config = dict(
    num_hidden_layers=12,
    hidden_size=256,
    num_attention_heads=4,
    num_key_value_heads=1,
    head_dim=64,
    intermediate_size=704,
    vocab_size=2048,
    hidden_act='swiglu',
    norm='rmsnorm',
    norm_place='pre',
    norm_eps=1e-06,
    positions='rope',
    rope_theta=10000.0,
    rope_fraction=1.0,
    qk_norm=True,
    attn_scale=0.125,
    bias='none',
    tie_word_embeddings=False,
    parallel_block=False,
    init='uniform',
    init_std_qkv=0.0547,
    init_std_o=0.0,
    init_std_up=0.0547,
    init_std_down=0.0,
    optimizer='muon',
    learning_rate=0.00293,
    beta1=0.93,
    weight_decay=0.076,
    lr_head=0.00743,
    max_grad_norm=1.0,
    warmup_steps=0,
    schedule='wsd',
    decay_fraction=0.903,
    decay_shape='linear',
    final_lr_fraction=0.0,
    batch_tokens=65536,
    max_seq_len=128,
    doc_mask=True,
    train_tokens=336400000,
    max_steps=5134,
    dataset='wikipedia_en',
)
MLP neurons of a small language model. Each row is named by its layer, matrix (down: output weights) and neuron, and shows model dimensions 16-207. Each number is 500 + 25 x the weight over its row's rms, rounded and kept within 0 to 999. Numbers have three digits each. A neuron's up and down rows have the sign that makes its largest values positive.
Before each neuron's rows, "fires before" lists the tokens most often just after its 100 highest values on Wikipedia text that the model never trained on.

fires before: "en", "e", "ely", "es", "ge", "ter"
L6.down348:486566504481522516528508497503513490498498478532475489441447499498491549530479496465477474519454494512511469521484510514532530506502532481467497504456508532522492510513520505525518515489534491526549528515556501526466498489490489485510475465488461490517473513480522485533503503500458494473433496505476483516548516475473531554509471522478534499484486471487529503471562515535499493459515488489486488496513500546501487470500511475501570463506514537515510504518473510533476521522450547508500485521536487494522501513504481484489503496479518458487529513559516538510536510524511550505

fires before: "\n", " is", "The", "=", "B", " "
L6.down147:491510472512471503546475489491483518493520469553462516509521510514485530524538526527459520522496483468525496496492497473450520501467493531492539496516467488524498489460486526527516474501482497507471482502444493479481508511502506475522517488460477475456556514474520487489497518492528553470475449519464494521522513452520508481507522503521484541501515419522461538488507470503512488537475446531535503513466498507540534522470508557537484479538488514492498502529490512482467517472500521511498507517505475508500494525486519468479517498527527504457526508476490491509532499517504531510

fires before: "age", "ed", "ment", "ince"
L6.down635:468465492525539466461473458472487523515532465514506491461538524502516538476501481506465474508494498479534479486441471498474482480531501505522516514517487502475533505486492545497550488449524518509529492521475500528498539523492474507486491518530511468485494502503517544484445489500480474500481485505514474477490510490474508504552493492488495519480517464482467535530494521532481517510498467475459523503526486506483503480498480521477519507528564462480475456512510481534472516468533507510516489491487478476498471521506500482469472497501511486536499457496561499478517504498500501453

fires before: " as", " in", " to", " on", " by", "b"
L8.down501:503492527499494558502539492496523491496535499459477453505549492511492524468505488491500503535508514534471525500485481467494439513494522461528501535511454450495498507489473483489524554484500491493500510521536494501471526503526457520479522510458518500548501499504475486505471518498510517518544479496518511472502519460498497511511500466484497499533513501442557498542503489472525462493510456487500498494484476456516500498506473470519519478491498516484546487516478546490490483490500518517484489523482486589485515446491474448497506527504539489504507503534489483491473489487512522527

fires before: " ", " the", " this", "ternational"
L2.down197:479504486492484536556516518506442496475475529516494516535521462483540507548487502451522484524517478463484476509549492482537514527528490491551502490488485460520500474526522524493463479483524506495492497540531476508565498453504512558508459485500480527496481500540488483509505542504503505533478464500495501472510494553509510528534483466526499455531502475484571459523518520527526495489482480488491494493508494523455492486465508509507532489476518534512491540515516519535536487555511504509543504496517492512480532437516447521496525502545518501490502538481492485467517496483483542497

fires before: "\n"
L6.down670:509499525503504476470519508454514490538479505511472534492465561521432495452524498489495520537472486522528492508532478481499487505540538480512542550524461502507457526470500508479488486500505485453500520497500451469470484504452516497510464483557498540506508522534509479488559485503518484478539480485490502482513534480481480514521498530506496522495473536522535516475493468520492448504495496474518494478530460506485561494472505533520497460487464467484484500527484474499528551481511508507481525496489456527479483508481506479475504566492498493484505449497507514520529524509444538535

fires before: " the", " I"
L6.down573:492482469524475475510483501490454470501473486498516496522521499476514477506461456544524477518523493465521485511496504487496500469513506488503489478507483489500506465561505534495467476523523457505485506507484441484530465496515495502471479533471488481492509497505456511489542496546485523526466471516523501469473499454518496480483531480533482513493530491510538478502484457476436517484501513509585567443494464505483505493523519541475492504512463499489498539524544457515519505543507481464466503542512516533502470548499484488492494521431553506539528501536461525485494491502521557533

fires before: " |", "8", "7", "5", "0"
L8.down314:418464512515524560522491497456482517463480584519530481469468496496502464516496510525481548457514486489465479465531499470490509502507466470512483505499475482505525536462465450470527468498508495482476521512515463488497531437477511459552521489521559514481467523554515479511487489496495538483497533509481504474516528518505503532501499491501474517460542480489495484474503492491459516493480548523515478500517519502545519496522485467497506515496496488533512523507464477533536477501470468496456510492526494485429503485526521517457513471508522498526502475517500523494493511492466487473

fires before: "m", "mer", "ated", "ak", "am", "z"
L2.down4:497514519530510534531486466473509553538520482498476533460514446528478500513520493496486483473498531526486509507490562491505488502507536528501460464488503525490473491493524479506497500486528473460503485530509523488527486548496443454504465525514517524507477522462472476539482549510548485500505489493470519527501502491501498450582498533467486530458494477485503451515495487507551509542505492475523506516482471481533455471464519532491495580502534522488477499462495508470465506465500534513535528494489491485501471504466489483510497481482528516486489476506516477486482519484495463451

fires before: "ter", "ters", "ge", "ach", "o"
L4.down396:518455474514498500492547510534504510525494548512485510480512506519520501487473472522518505443514496482426538499500477487511493475517534508476491507457494518524488512506504512542572494502511552541484537481489510524525514530479488531490506482492447485495458548461479515506509488532503528479502450511511485503489540497440499509546519548472493525511519446478488507472457492495520514507477494479504531528482481467512467511526504529489500489518500450476525489547514456479488483522462505499517464500462517489484480502478525486488476506514522452471518473475505498476486528507478537465

fires before: "ican", "ish", "al", "ished", "anc", "el"
L6.down54:503497441536459470515475511529507468497527505499456481455518464522493497484504524487496500502542517500497499517471517477511445532523496511515512513515461485498540521528525513469454498523488527498489492482533513519483531491509469509538488446536478497503517488475457538545534519477508490493549539495467502462524460478562485473510505502498507512495535530535473500494452495497493504492508491460456519510517482484492477482500471544489487472513449492515512507529520517441490494480487526520475451500519501497477518521513486519498508523509500509472510504466475518510502517507472492492

fires before: "-", "=", ":", "W", "P", " "
L4.down550:461494471492494504501493507523468505478445526514514492524522571462499506511492508508519516518479517449500530508486511458475513509454522516525489522482486496490474512473482496473506502549461507476546522438534507500499509536513490524483520500508492484494452473514524530500516519502479530425506507523472490508514511504508492532534499515492487494514491542442513546485454501462525504517497508516515525441527544452461461527551490506500522482512485521535470456486568506490533476536522450462521498488556518512524485495472501468506528529510547505512446479500494512525505483496522525490

fires before: "ay", "aced", "ant", "ace", "at", "ot"
L6.down518:506541485508476471483502526516483501532492543474499498547536524484509500513503474475484510533500517510509524493498479549502477515512554452463511523463512486503523514431511467493510477533546499483464474495505472467514493547487529529472492478507462496505474430520456506496441494495487508520542512492515490465482553488489506469502488467449502504510503498511492554503519482526503473483490521511434550470527522453467467506522508500492449497491473507527510505521485489528524526477516535525522508453456461488503500513496506488452517482530488501499494511483522497466512487501483501497

fires before: ".", "6", "8", " ft", "5", "7"
L8.down621:469510502521549490502528547488467477461517502530500480495516517492480516511549546465524464525530474499510466491454514498513525523533522500492507462466525494461523501507526502476482500526505492488488497461470519537440512501506479509531517471503509490520507558538501466473522451521530459511488467513500545427495472477519500496492509505492515519515491464530483492494474521523498500528483530498509497502531536503494509507493473505490524519466471521523501534510529501466508467530535473467491551491489516536483507511527515504511478484474497535464451499518523515551521557527480434498

fires before: ":", "("
L8.down414:534535488511512507529545515494516502485471509524533492483480547507472494504502448500467507511522484490499511447481522545521505535494553485482513446509490476504476513531527471541557519497480511452526537502483460509506487506513531502493496535500536539474496458467502516514495550504468510500491503532507534510486485496510509523462520495508459522517462458495535530489472441503505542549500474483539492516506534497491456533521538486466495493473535481456487529506525514457495474517528525536508501518515488476482516502471451527510511510512551459526478470460532479494541488504517549478

fires before: "ral", "er", "re", "ed", "ion"
L4.down571:518462493486487537495512538475527473522502497513497518506537512471506483456509516497523536501496484528509476494524483523487476480479531490498522456513526478487521486520460500480495526507537502527526516487492474471504519492496458531521527503532505472523485499496478474495446478530522463465521507482537485504501533545535470536488490481517506489450481446500481455501495510488525497520432481521485475481512490529490457470511520467496533544474440532522485532490493514476497507485463515522568521501490533505509456503540508495508469529528525511503472503508486492490523504504496510531

fires before: " ", " (", " A"
L4.down362:490529479469514514481516518494472481549531496478477482476491546505505478530476454507483507531480473551477562488478505451466496476505486505535531474492489499509503548487482476509531530475526518495456454470500531528519510506472495482521514506507512506467506487512498496458533500532540483461530554540501475477477484538498490474498507492552489467498513483452511483536500497513512487535509514511484499541503482501471575494474519444563552528453483488539481478510451478504507476505558474543523489505486494517450476496505509499476517517497516496524493519482535539479492517491521542501

fires before: "″", "ad", "|---|---|---|---", "′", "ap"
L8.down386:524482511506511456488501471493472499503476493529537511512496513543487487515548516460467481521510525499428484511507525482549466522512447545494465536467559468473504486500492529492480510514500465502530473497508508453473519508524493514497493478514523465460489510478511499479490502512500485506485506503465468495516519509466491510499497485494498460468527562527493541495528512496486514492472522475510481500470471504456520473509516497464518483507494481514475490465492457519513536483495495489495533470511451482497541517494500529469490472486583541469461494490458505447518425450582498462

fires before: "9", "8", "2", "S"
L8.down561:500484489519452472506535533512495538507496509478475492483484513500491525457493545479471499524491504497572484478543501566478486481526508480511477524554506506513481480470512485486520502504535445479544487514465493506445528532525498534521478480454496478500505482551511507462513460514506461467497546471472490473479518514511491489533514490491467481472481522479535497481509427500532519492472524486533485505506532475494523486514484476512532520496500500483487496512492505479454507497499506489488530490486492500497516496514506499524434522454503508509503518480503488510450484512514532486

fires before: " ", " in"
L3.down591:485501499532537467499507502552471498568460530481489448533469484498496481489505545507483457486479507526472456516473494532495485520508508489469472469442506518503505537536526459487518530522478538498516531549504538525506481461489543470481497466457527540477440492538496489475486505477517507509469488478507528512493524515557516515496446485506452507488493556455512484516525514452510500493479506503499528516526502498476510487494450455477519476482495512497546525485484528490513503472499474515491478488490529529501485505491456544512505493519458491500486484517479470486522460509556496524

fires before: "9", "0", "8", "ant", "i"
L4.down246:520517499462495498555520531507535495557455505491506456507520511488517505486483543505479483517507511467494459482525492528478455489493504460516465518481487492469499492519510507503466538483512467495475455530508520537519514493521486470468534479498473498478499485502515516466494531515520514505477510526498532537494513476457512474523511503492524520455441483485516535515478497516495494508500507498480539551528516446560501461522546479486496454487472475510557520482494524492539488500512491481539469477467505454506527538534512506518486522523471549460529557504522456522500508498493482501

fires before: "ite", "at", "ough", "o", "ose", "om"
L2.down466:463515513455496508450522470510477470492485523513544473514499467531476513516486521493508504483510500499497519476487523551494467473495489528501466493493508520515551512483534508467499471485539456473470538516465475483448501484463507537521504475503526499491504508543504480468485469495519468491481485491497473468494481463492491476478500495507476522486487546522545549521552420556492486452481493496451467519522480469488518508489563504509469489500558478437486534479494490484500514465481506525530513481461491535514442467471492516502470540462502516497525482547481495505486497456550506488

fires before: "\n", " /"
L8.down125:512498503507499518494534545509465489519521512501478478505525538527504517541522515548497505504468488525518475517445504521479502440519459508470497538484467450439520488496488533512521523559507483530505487502484520506493505498493533510486450501473534531537487500523417515542509450498494484507528544501552448520507515487522521464528493480508495506534529459508494489504518495510478530504494517533496513527487472513510503502507477467515523484515513491514483480513498535506536514498527488528493467501495524532507495513461486474505467523486472501493540470489525491537518533460541541539

fires before: "9", "ired", "in", "ille", "ield"
L2.down52:443530515494514530518476488502540508489495502508485453469511521519513480517522523501537513448481530464509478526504485534485471512564500476494452471469532480503488539526451525497492522530509497480522526504527480512534514504497518511501475559512479474493492497506502528521553489468528534473476462451500533473510521463520501512520461472497468510475445500500461512512465489465537534519472479516547548458495531497456527518509493483521458481490505492495471518474479526525474504471499526438484503509500487499488521508507515503513490511556467483517539508508470494505493521512472521525